From a checkpoint of a small transformer trained on Wikipedia.
Training: a variant of Muon for these matrices, 1096M tokens.
MLP neurons of a small language model. Each row is named by its layer, matrix (up: input weights; down: output weights) and neuron, and shows model dimensions 272-335. Each number is 200 + 20 x the weight over its row's rms, rounded and kept within 0 to 999.
Before each neuron's rows, "fires on" lists the tokens most often at its 100 highest values on Wikipedia text that the model never trained on; "fires before" lists the tokens most often just after its 100 highest values on Wikipedia text that the model never trained on.

fires on: " |", " ", "7"
fires before: " ", " |", "7", "0"
L4.up2160,194,132,195,205,218,210,191,157,224,226,205,217,176,175,185,152,191,195,190,205,215,189,198,228,210,206,218,211,225,219,180,182,211,171,226,212,220,221,215,182,176,176,168,150,215,215,225,174,195,175,199,196,191,245,201,239,211,213,215,181,191,211,154,241
L4.down2160,231,165,181,189,188,201,200,195,207,215,219,209,182,189,209,204,200,235,213,210,207,181,192,191,185,171,234,226,206,196,182,217,211,187,202,185,204,207,233,195,201,184,206,195,182,222,214,204,196,168,215,199,186,202,216,193,201,181,180,199,199,184,190,207

fires on: " ", "–", "-", "20", " season"
fires before: "20", "19", ","
L4.up2394,186,224,189,207,185,226,231,213,207,200,191,200,215,210,193,221,208,207,198,190,189,239,243,224,184,226,238,213,217,215,185,193,200,198,247,179,199,174,214,185,172,152,206,198,213,206,194,207,155,212,205,216,209,199,193,210,208,198,174,203,174,199,169,213
L4.down2394,215,203,204,225,176,205,238,205,184,210,196,203,199,218,171,209,195,173,195,186,214,180,217,216,211,205,200,200,201,183,191,224,199,203,198,182,193,206,213,221,165,218,206,181,192,196,189,216,211,159,204,174,195,185,250,217,244,201,204,183,170,218,207,216

fires on: " ", " |", " "
fires before: " ", "2", "8", "13"
L4.up2304,190,185,168,225,206,235,216,190,225,162,193,232,210,222,220,234,211,197,192,192,193,177,221,213,199,212,212,225,218,162,194,223,184,225,217,196,207,210,249,182,211,162,217,201,164,170,210,184,182,210,172,211,184,198,196,179,198,205,201,201,226,196,194,231
L4.down2304,220,200,209,223,186,217,180,227,225,211,191,193,221,208,183,151,155,183,200,192,179,171,195,168,189,192,175,194,191,185,203,190,193,227,237,191,199,209,175,200,217,208,199,180,210,202,222,164,217,197,208,209,184,158,200,237,195,200,213,228,239,209,204,222

fires on: " ", " |", ":"
fires before: " ", "1", "0", ".", "3", "2"
L4.up1229,192,183,211,198,158,190,237,227,187,195,210,201,191,195,207,199,180,180,153,230,208,208,221,202,230,154,197,185,226,200,169,207,189,198,177,201,194,178,173,230,200,231,220,175,204,163,223,214,202,216,186,192,228,212,179,200,176,194,196,208,206,189,199,224
L4.down1229,182,197,191,170,228,195,174,163,186,200,190,193,161,189,204,195,220,206,163,211,183,199,214,192,200,190,197,207,188,216,163,187,171,198,217,208,205,198,204,196,190,211,237,199,217,224,200,220,250,185,166,200,200,220,207,229,181,196,205,177,191,198,201,227

fires on: " |", " "
fires before: " ", ")", "0", " —"
L4.up375,198,223,224,170,196,223,168,184,204,185,203,210,185,235,227,202,182,158,245,220,213,245,204,234,159,194,213,168,240,175,181,215,191,199,204,179,186,172,181,185,211,182,196,203,209,199,192,231,223,189,208,194,202,180,185,216,190,177,201,209,182,225,175,241
L4.down375,218,197,223,221,228,183,194,195,198,209,200,209,180,195,187,226,202,207,218,174,186,211,197,204,225,203,218,180,189,168,216,205,154,211,225,226,197,180,205,232,209,209,187,184,173,232,189,183,203,167,209,179,195,205,207,197,214,195,226,208,233,193,185,229

fires on: "0", " ", "2", "3", "1"
fires before: " |", ".", "0", " in", "2"
L4.up112,181,193,196,183,185,217,182,217,206,245,217,191,177,204,187,182,232,201,192,155,173,228,190,209,183,211,218,242,211,212,219,198,226,228,208,205,203,217,212,177,187,206,183,214,213,205,226,194,192,191,191,200,168,185,171,221,182,153,202,152,228,198,179,207
L4.down112,203,225,193,219,181,220,194,230,206,179,184,182,178,219,203,216,244,211,223,194,201,181,196,196,189,198,192,215,210,222,177,224,187,242,178,190,241,171,205,209,228,206,192,173,159,221,180,181,197,192,178,210,172,209,233,177,225,166,225,180,185,168,206,202

fires on: " ", " |", "0"
fires before: " |", " ", " Swing"
L4.up1875,179,215,202,223,171,192,224,190,197,167,178,195,191,234,209,204,214,151,206,195,203,248,226,201,220,181,202,203,187,189,193,209,212,184,229,222,152,207,202,161,236,241,198,184,209,195,163,121,210,224,187,164,203,172,213,199,216,224,220,191,211,234,198,222
L4.down1875,220,199,218,223,226,199,204,184,171,195,194,219,210,208,174,164,191,194,194,200,164,226,201,207,217,191,201,189,159,223,236,230,197,236,213,230,201,184,210,229,209,200,218,211,215,207,235,207,223,202,236,215,230,214,223,182,207,213,153,197,191,192,229,199

fires on: "19", "20", "18", "17", "15"
fires before: " |", ".", ";", "–"
L4.up2157,191,212,181,204,185,201,211,224,208,193,160,209,201,168,200,200,181,188,216,200,149,183,194,195,219,222,217,182,225,203,196,171,190,215,195,221,203,234,220,238,177,133,202,211,231,221,209,198,223,167,194,186,212,220,196,256,195,205,234,195,218,207,233,199
L4.down2157,169,188,182,203,185,196,200,200,233,208,213,203,194,188,219,150,195,186,237,200,181,165,204,206,200,201,159,193,227,204,183,191,204,217,217,212,215,179,173,183,176,197,233,188,218,196,185,174,225,203,195,226,169,228,209,209,209,189,190,192,174,201,182,160

fires on: " |", ":", " ", ";"
fires before: " ", "00", " +"
L4.up1334,208,211,211,194,185,166,208,210,165,211,224,192,196,199,220,184,201,201,223,194,206,237,228,211,214,223,205,212,214,237,212,183,195,201,229,185,216,189,178,195,209,204,187,170,213,180,204,205,204,203,179,235,209,205,189,193,168,212,192,164,190,184,191,240
L4.down1334,197,214,191,189,185,242,200,169,216,181,211,163,171,212,223,190,195,204,201,203,213,207,173,212,202,186,175,167,195,179,226,210,211,192,177,249,198,182,160,183,188,196,159,168,225,201,195,188,213,218,195,215,236,232,195,210,219,211,176,229,228,196,214,176

fires on: " ", " |", " ("
fires before: "20", "19", " ", "18"
L4.up139,231,210,219,187,199,222,177,186,205,200,208,194,200,222,204,232,174,177,201,187,195,212,211,205,195,213,182,212,173,175,213,185,208,193,178,173,191,189,178,192,231,207,190,240,206,207,193,217,172,174,262,209,210,195,193,191,179,222,186,169,204,199,179,165
L4.down139,218,181,192,224,192,200,208,185,200,209,196,188,202,181,228,213,224,162,241,192,197,182,215,216,239,174,185,204,203,213,166,211,212,228,222,201,227,227,237,161,203,231,213,218,167,191,205,173,203,221,161,196,206,201,204,198,208,197,187,190,192,218,179,182

fires on: " ", " based", "==\n\n"
fires before: "19", "20", "18"
L4.up883,201,200,202,192,214,201,212,249,161,188,186,214,191,187,181,195,216,199,174,176,196,188,181,218,216,225,220,216,197,186,201,188,218,193,154,207,208,238,213,203,228,202,214,211,187,167,203,197,199,181,177,176,199,177,223,223,213,195,198,188,182,169,208,228
L4.down883,203,226,227,214,194,207,212,204,179,201,225,180,208,217,217,195,209,167,173,198,213,224,189,215,178,210,216,168,214,242,197,228,204,230,247,212,212,189,215,195,167,252,198,176,170,198,197,143,194,216,205,193,186,200,218,213,193,163,218,215,212,209,231,182

fires on: " May", " can", " could", " may", " March", " would"
fires before: " ", " be", " not"
L4.up1319,221,178,174,179,184,162,190,210,203,177,197,202,188,205,192,194,204,178,177,155,209,173,178,198,218,177,164,194,191,210,211,188,174,211,174,170,220,203,191,253,229,199,203,191,213,205,211,210,202,192,203,181,212,176,223,209,213,205,197,169,197,197,213,201
L4.down1319,194,233,192,189,189,169,208,192,216,214,201,186,184,209,179,176,205,204,179,177,189,193,195,190,230,176,192,208,202,173,208,183,220,201,144,226,192,214,186,203,197,200,209,196,238,228,176,232,222,214,207,201,213,188,207,191,207,190,201,191,193,192,218,215

fires on: "1", "0", "2"
fires before: " |", ".", "–", ",", " -"
L4.up2062,192,229,183,209,228,198,219,229,192,201,221,163,215,225,212,213,187,195,194,177,199,222,206,204,211,212,197,203,228,223,207,191,218,190,211,195,230,192,226,240,181,224,198,209,189,203,206,210,201,207,193,173,198,206,206,188,205,169,187,202,217,192,196,172
L4.down2062,236,199,210,243,196,213,191,240,183,223,228,199,209,206,197,206,217,233,195,180,224,208,203,205,230,173,184,227,216,184,167,215,169,181,230,170,228,204,177,120,222,212,234,190,189,163,204,203,180,184,245,241,177,221,193,230,247,213,200,214,219,193,191,160

fires on: " |", " Candidate", " L", " Team", " l"
fires before: " |", " Pld", " Votes", " L", " Team"
L4.up1509,185,182,226,227,206,192,206,214,164,179,182,208,210,204,190,202,192,192,194,194,187,228,209,186,212,179,211,202,204,209,180,204,185,213,223,216,229,187,226,187,212,187,173,153,215,221,162,188,193,235,208,195,225,184,219,200,188,195,183,173,211,188,173,214
L4.down1509,204,196,225,234,233,191,228,241,202,196,206,224,203,199,151,204,213,227,181,204,196,233,186,181,227,238,216,205,233,235,200,157,203,186,176,195,196,209,218,171,182,170,200,211,223,153,231,217,181,193,202,171,177,198,199,220,209,154,203,186,218,170,199,194

fires on: " |", " "
fires before: " "
L4.up2402,188,235,191,217,250,240,187,167,173,172,207,221,192,185,199,173,190,203,176,193,176,193,172,185,214,186,206,201,235,189,183,226,188,190,193,205,210,192,215,212,207,195,240,216,176,210,184,192,209,251,179,213,215,223,203,225,215,161,178,197,191,192,226,192
L4.down2402,206,193,219,210,212,218,192,173,223,227,182,174,192,206,171,224,199,224,216,183,228,175,181,161,201,175,158,193,209,186,195,161,198,200,219,211,187,193,176,190,183,178,191,205,187,181,185,195,178,158,179,209,183,191,189,224,181,188,192,177,215,181,175,225

fires on: " ", " |", " to", "–", " and", "-"
fires before: " ", " |", "19", " |\n\n", "20", " Votes"
L4.up781,203,218,202,189,201,181,209,158,194,197,171,225,177,183,218,206,190,174,237,202,220,188,180,190,214,189,201,204,170,182,213,208,223,217,179,192,210,181,188,204,203,219,182,204,188,211,245,227,209,175,192,190,219,188,213,179,212,213,184,189,203,196,165,203
L4.down781,203,227,221,194,207,193,184,215,255,244,233,176,182,224,179,193,193,193,192,194,188,229,220,172,196,205,189,216,171,206,187,180,207,222,203,213,194,201,220,212,195,158,179,177,226,225,184,205,169,208,199,223,187,209,197,163,176,196,181,207,226,222,185,226

fires on: " |", "1", "2", " ", "0", ";"
fires before: " |", " ", ";"
L4.up2403,163,169,211,212,192,220,219,217,219,202,178,198,190,141,238,207,201,189,191,207,175,210,189,222,210,215,220,186,208,204,206,216,205,196,195,200,241,193,216,171,187,211,157,179,182,189,180,223,178,218,213,201,179,180,197,225,255,211,180,210,242,219,194,218
L4.down2403,216,213,196,164,223,187,207,234,189,179,195,199,211,193,174,212,168,182,201,207,219,200,206,197,188,188,220,187,156,193,215,188,188,202,216,202,219,227,188,191,239,220,223,225,206,223,194,204,211,225,190,198,223,195,235,181,158,198,194,241,197,191,197,186

fires on: " |", " ", "0", " ("
fires before: " ", "0", " |"
L4.up271,187,224,194,190,214,174,236,171,206,167,205,202,200,219,216,199,203,203,178,158,206,224,208,183,208,174,166,188,195,181,206,225,211,182,191,202,218,201,200,206,199,179,182,219,204,226,186,173,214,181,177,185,208,207,184,212,192,203,197,195,186,213,180,169
L4.down271,194,218,189,194,178,211,216,156,177,199,166,200,223,191,181,209,207,218,172,210,212,188,252,190,207,214,207,222,174,211,235,187,174,201,217,187,203,212,194,212,215,204,204,192,235,184,230,170,219,202,176,193,194,217,193,201,163,219,205,189,166,182,227,203

fires on: "19", "20", "15", "10", "95", "70"
fires before: ",", " and", "–", "s", ".", ".\n\n"
L4.up2321,186,191,234,186,187,183,172,187,189,225,227,187,206,214,201,182,181,190,214,182,202,192,189,190,197,227,210,246,198,201,196,212,211,201,178,189,215,166,193,211,177,193,185,224,194,203,182,191,224,194,218,189,213,164,206,192,195,197,208,171,179,193,193,222
L4.down2321,188,194,190,219,192,215,189,201,173,192,177,187,231,194,218,191,212,192,219,239,172,217,185,198,189,176,214,198,209,200,206,197,226,261,179,190,210,180,231,188,209,158,213,195,215,205,221,228,204,188,211,178,234,187,163,235,203,216,187,190,224,217,194,204

fires on: " |", " ", ")"
fires before: " ", "3", " |"
L4.up2502,190,185,213,221,187,219,186,181,170,207,222,202,192,192,186,191,208,182,140,187,199,181,215,199,189,204,217,169,237,137,225,208,201,244,223,191,222,186,216,169,211,200,185,193,162,208,197,172,232,202,200,170,222,159,216,205,214,192,211,213,224,196,189,184
L4.down2502,165,218,182,237,157,205,208,231,211,189,201,196,173,216,194,218,215,243,197,209,169,164,180,196,222,201,207,179,220,196,212,159,203,197,185,219,219,232,185,212,222,189,207,218,155,233,191,207,207,213,225,221,222,230,157,193,199,212,217,198,186,198,221,207

fires on: " to", " until", " after", " life", "\n\n", " education"
fires before: " ", " the", "==\n", "\n\n", " his", " –"
L4.up653,190,197,205,197,224,210,218,174,201,174,186,201,204,177,211,240,174,221,231,188,194,214,189,185,191,197,193,217,180,209,170,200,203,208,205,237,194,198,208,207,198,210,177,188,171,219,206,173,204,247,195,154,225,189,177,202,203,219,169,168,217,219,194,257
L4.down653,219,205,237,207,206,203,211,240,191,198,186,182,194,231,193,175,222,182,224,196,173,214,237,197,175,240,172,185,210,212,168,173,174,210,219,213,211,189,216,183,172,178,233,167,182,208,234,150,226,229,240,191,217,221,186,213,168,187,185,189,191,233,159,169

fires on: " |", "0", "3", "6", "7", "9"
fires before: " ", " |", " ("
L4.up759,202,188,218,179,191,211,227,194,185,187,195,203,200,182,240,211,207,141,187,202,202,206,212,194,213,217,205,186,221,217,193,203,209,203,184,194,189,190,201,212,211,211,207,178,143,229,224,175,215,221,161,191,208,196,176,223,203,209,203,208,207,229,199,192
L4.down759,195,182,200,203,186,246,193,190,207,174,185,211,176,212,197,199,235,236,219,193,247,197,168,209,198,230,229,166,136,180,206,174,199,205,212,223,206,226,172,224,207,197,209,197,211,193,213,195,225,180,191,220,221,189,176,187,209,209,228,227,189,218,204,234

fires on: " ", " |", ";", "3", "5"
fires before: " ", " |", "4", "3", "2", " Set"
L4.up285,137,220,182,217,172,206,192,215,165,204,168,219,194,203,203,194,185,201,205,230,201,221,217,201,205,231,234,185,223,171,206,236,206,238,161,228,216,214,177,227,196,178,215,204,187,224,191,179,225,201,190,186,219,200,207,197,211,212,172,200,189,213,160,215
L4.down285,180,171,187,196,213,219,184,190,211,200,176,228,238,210,177,182,244,177,166,194,219,163,176,172,229,221,216,213,220,192,215,199,204,209,200,207,219,211,202,177,198,216,193,201,188,231,182,221,209,188,181,209,208,185,196,209,162,175,213,201,199,192,190,195

fires on: " |\n", "19", "01"
fires before: "|", ":", "th"
L4.up791,188,199,240,197,179,156,202,225,211,192,206,230,179,201,182,201,201,196,227,211,202,216,208,174,227,191,224,214,226,207,235,195,208,205,184,196,198,231,202,194,228,180,181,214,230,232,193,207,226,210,213,181,208,202,227,205,197,197,166,177,189,185,201,185
L4.down791,193,201,158,202,200,196,177,189,160,190,189,195,165,187,207,216,203,190,202,181,193,148,161,190,242,199,164,194,217,210,230,233,176,204,254,166,204,227,174,219,194,222,201,178,232,209,191,162,185,215,202,220,166,198,177,241,189,179,251,244,201,189,209,217

fires on: "–", "-", ",", " "
fires before: "20", "19", " |", " "
L4.up1398,201,189,233,201,177,198,186,193,167,213,205,219,206,223,248,226,187,215,210,197,217,209,190,218,220,213,179,228,224,224,159,188,204,203,165,187,178,210,149,192,196,195,173,187,221,191,227,208,182,192,264,228,192,147,212,199,222,194,157,187,248,212,188,217
L4.down1398,222,226,224,213,184,231,181,237,197,210,214,170,221,226,173,201,216,183,199,215,180,222,185,214,191,191,190,229,187,199,221,222,201,225,197,184,205,176,245,178,192,207,166,196,192,175,227,186,235,203,222,205,197,178,186,246,148,214,187,195,186,182,201,236

fires on: "\n", ")\n", " |\n"
fires before: "-", "|"
L4.up7,214,240,219,199,182,159,206,179,210,203,194,214,214,205,188,165,187,212,200,176,207,217,189,204,248,217,197,203,207,201,204,179,189,224,204,185,191,210,201,195,196,204,224,193,199,174,183,213,190,188,214,231,194,212,168,223,197,208,236,213,191,187,216,191
L4.down7,202,171,210,173,231,212,222,217,193,232,211,170,186,228,211,212,182,188,234,192,242,199,220,209,219,200,190,193,216,172,199,206,212,195,203,206,182,177,187,181,196,211,212,206,172,204,214,197,239,221,217,201,214,220,183,205,187,166,218,209,216,212,232,204

fires on: " |", " ", "7", "2"
fires before: " ", " |", "0", "7"
L4.up857,195,170,221,243,213,190,163,239,164,196,247,178,204,190,224,198,197,190,223,233,171,251,209,168,163,219,197,204,196,168,215,229,240,212,207,217,194,165,151,184,216,209,202,180,182,157,162,166,170,228,215,195,176,221,198,217,194,212,206,205,193,180,231,206
L4.down857,194,212,185,216,201,150,195,208,206,215,204,175,177,219,205,180,191,189,219,195,212,200,170,192,200,208,206,188,214,174,191,202,209,226,177,207,201,189,216,195,164,230,230,200,169,192,213,212,188,225,183,202,211,209,186,224,245,190,201,205,235,180,203,193

fires on: " of"
fires before: " the", " his", " its", " "
L4.up2483,213,231,231,224,216,173,189,184,179,197,197,208,202,206,233,209,202,218,225,209,214,195,211,175,184,193,204,209,205,207,210,169,188,191,195,226,211,244,218,220,182,169,221,178,197,203,221,204,213,179,231,202,180,185,195,146,226,201,195,197,190,215,209,175
L4.down2483,161,204,232,223,182,207,192,167,179,203,204,177,183,193,187,226,195,177,174,184,204,204,174,230,148,205,208,213,182,220,220,170,177,215,193,182,186,217,180,228,159,189,222,175,183,175,204,194,204,168,191,220,187,231,207,201,206,201,220,191,186,188,192,188

fires on: " |", " |\n", " ", " was"
fires before: " ", "|", " |\n", " |"
L4.up290,188,195,201,206,172,224,218,192,211,203,224,194,217,218,172,201,170,192,213,173,209,249,173,192,168,155,221,227,215,192,202,204,166,206,184,204,202,191,146,227,169,200,207,175,177,194,203,201,232,212,209,191,196,202,211,211,188,179,192,218,212,224,174,198
L4.down290,228,194,203,208,175,186,194,250,224,219,198,207,220,233,204,187,195,186,213,179,164,207,189,217,223,161,215,168,195,157,208,219,194,198,164,185,173,218,205,180,221,198,171,221,188,202,172,188,185,215,167,189,225,203,204,184,198,157,218,185,195,214,230,199

fires on: " ", " April", "19", " January", " May"
fires before: " ", "20", "19", "18"
L4.up1852,198,217,197,165,200,198,185,193,220,188,224,222,190,235,165,201,236,206,202,210,209,224,173,213,168,239,174,233,216,185,233,161,199,179,226,188,225,179,176,194,183,210,197,199,190,195,200,188,177,192,206,173,221,173,204,227,188,195,211,170,218,163,194,201
L4.down1852,207,205,203,200,212,222,215,203,165,171,215,204,229,217,200,202,198,215,204,223,201,228,219,183,202,198,197,203,175,202,179,198,183,157,207,169,218,216,220,188,167,202,232,204,196,222,200,201,182,162,200,207,198,195,189,192,225,181,179,191,177,228,184,219

fires on: " |\n", " ", " N", " +", "37"
fires before: "|", " |\n", ".", "IE", " of", "0"
L4.up2018,199,229,189,196,183,219,215,205,226,205,213,193,181,188,216,183,191,180,237,224,219,173,157,216,209,232,202,236,163,190,183,223,191,228,214,200,211,230,165,188,179,189,214,211,171,202,207,214,226,196,201,176,201,191,221,186,208,199,207,198,204,206,255,178
L4.down2018,215,219,142,215,200,228,213,199,205,193,198,175,233,215,212,240,205,207,211,163,229,172,181,188,208,221,238,233,191,186,176,234,203,183,203,196,217,203,214,226,178,210,192,187,200,219,221,163,191,187,181,198,181,162,191,197,242,202,185,236,209,204,199,234

fires on: " |\n", " Notes", "\n"
fires before: "|", "|---|---|---|---|---|---|\n", " |\n", " that", "\""
L4.up2425,196,199,202,223,196,184,212,210,184,181,174,174,199,196,219,200,215,200,187,188,195,168,181,187,180,223,195,203,196,227,237,205,206,204,202,149,190,199,206,151,197,221,167,188,194,213,177,194,228,227,169,176,188,187,218,174,204,191,186,171,207,189,233,212
L4.down2425,177,198,195,179,175,187,199,208,201,203,194,225,178,227,164,186,203,206,213,227,180,171,206,197,167,208,211,187,209,206,192,203,198,203,255,194,236,202,198,214,158,232,206,192,190,205,220,215,224,156,226,211,224,187,181,174,223,211,223,203,169,217,209,190

fires on: " |", " ", " |\n"
fires before: " ", "19", "20", "|"
L4.up1186,208,169,189,224,186,180,227,170,211,214,231,160,201,174,222,187,194,220,202,197,211,181,243,172,218,205,217,185,180,175,194,188,214,221,200,198,174,181,217,191,215,139,195,186,216,210,203,179,227,182,211,213,211,191,205,185,205,208,187,177,191,182,227,200
L4.down1186,203,191,210,208,247,203,190,216,178,200,188,234,211,187,192,218,184,222,207,200,202,210,191,223,166,204,173,220,248,211,198,171,199,183,220,180,205,196,190,203,176,231,195,198,193,228,190,198,190,168,179,193,166,203,216,230,202,209,218,180,207,194,214,195

fires on: " |", ".", " .", "r"
fires before: " ", " GD", " Pts"
L4.up1073,214,199,230,214,183,201,185,183,208,215,202,219,207,211,223,163,181,175,193,220,200,207,202,239,221,233,221,212,171,204,207,238,184,221,200,215,182,196,211,192,173,241,187,200,193,211,200,186,216,184,226,212,203,179,187,188,214,212,199,205,221,241,226,240
L4.down1073,239,177,205,209,241,168,198,212,171,226,216,195,210,213,239,207,201,216,193,164,223,219,247,172,200,218,185,190,182,200,227,190,176,200,184,181,202,181,210,184,201,225,193,184,219,209,228,186,173,209,203,203,170,185,246,240,160,233,194,236,226,181,202,211

fires on: " |", "\n", ".", "%", "})\n"
fires before: " ", "-", " |\n", "0", " |"
L4.up2326,186,178,237,207,212,192,203,180,210,223,216,196,210,177,214,210,188,205,190,200,187,205,190,212,196,190,183,192,180,205,218,204,215,206,221,214,225,179,196,199,196,171,191,201,220,180,196,197,187,188,215,180,207,204,170,224,200,219,189,224,182,196,238,185
L4.down2326,209,180,204,200,222,213,234,189,220,204,204,190,223,209,198,166,229,193,177,217,199,207,212,233,227,193,225,183,162,227,204,181,212,193,225,196,196,224,206,198,197,200,240,218,220,198,211,205,201,211,186,208,205,188,205,240,190,184,166,207,186,226,217,169

fires on: " |\n", "–", "20", "19", " later"
fires before: "|", "1", "-"
L4.up987,185,209,199,188,200,214,190,207,256,237,200,206,182,186,191,206,195,183,203,200,180,179,175,195,229,199,187,193,211,192,232,195,213,217,188,216,180,166,172,191,217,199,195,204,155,229,196,188,218,215,151,198,204,211,192,204,180,222,140,158,193,205,191,217
L4.down987,195,203,227,197,204,192,201,188,174,211,181,220,189,193,204,194,220,195,215,226,203,210,158,167,161,204,207,209,196,223,202,197,125,192,191,184,206,190,169,198,240,191,169,226,191,195,182,202,238,210,199,215,206,218,193,200,204,196,217,205,194,185,207,204

fires on: " |", " /"
fires before: " "
L4.up731,221,201,221,197,169,182,196,200,220,182,170,199,196,166,166,202,214,196,200,204,168,198,176,195,189,178,200,195,203,211,216,246,220,234,223,181,174,213,174,204,175,172,186,213,226,203,232,199,202,228,193,179,194,187,187,221,197,188,171,192,191,190,202,212
L4.down731,203,188,165,222,221,207,182,211,187,187,222,207,220,170,211,204,197,194,188,188,158,155,168,182,214,211,192,202,212,197,159,212,238,189,219,206,228,169,182,203,232,201,216,209,202,166,212,183,198,206,236,194,223,220,229,183,241,189,183,164,197,184,231,202

fires on: " ", " the", " of", " by", "19", " a"
fires before: " the", "20", " a", "19"
L4.up1881,195,133,251,219,200,202,217,184,221,170,150,172,244,225,193,169,200,218,201,200,216,238,221,192,194,202,211,220,183,191,189,209,191,177,229,189,196,221,211,210,163,176,210,203,178,205,182,184,185,182,215,214,192,215,200,185,228,200,215,185,186,229,210,193
L4.down1881,187,201,177,246,212,225,218,212,222,199,192,166,176,227,175,188,199,209,141,209,217,213,184,212,201,222,176,177,179,173,186,211,195,230,203,158,199,186,217,206,185,227,190,200,202,194,212,206,203,180,173,201,162,180,182,219,169,180,221,185,174,179,203,204

fires on: " ", " addition", " of"
fires before: "19", "20", "18", " to", " of"
L4.up1855,184,221,210,198,221,206,197,204,192,224,208,222,214,190,201,169,238,191,243,186,186,215,213,203,220,187,145,216,238,198,243,186,230,207,186,203,179,170,232,205,185,198,150,222,209,212,199,213,156,200,190,197,205,185,212,185,247,173,196,217,170,184,176,213
L4.down1855,211,179,191,200,203,204,206,202,206,181,206,198,168,174,194,215,229,199,157,200,199,173,219,184,168,167,219,213,185,203,163,187,171,183,171,214,202,191,210,181,189,229,208,226,181,204,200,162,211,184,182,203,200,188,233,182,204,215,238,178,224,167,187,195

fires on: " |", " ", " .", " hand"
fires before: " ", " .", " |"
L4.up996,198,213,222,165,198,227,192,204,228,187,190,167,179,168,228,215,167,201,212,229,160,230,203,228,173,210,191,181,194,243,210,218,178,205,178,237,199,185,182,201,187,197,188,214,193,196,213,186,190,189,181,160,208,212,156,185,183,200,200,181,186,205,202,199
L4.down996,215,198,162,229,209,219,227,209,198,209,224,230,216,246,193,210,198,172,223,190,213,163,213,182,197,228,232,226,182,198,180,217,227,203,219,202,219,159,228,173,214,215,223,199,221,197,175,200,192,187,206,225,164,176,241,195,224,198,205,148,199,169,204,206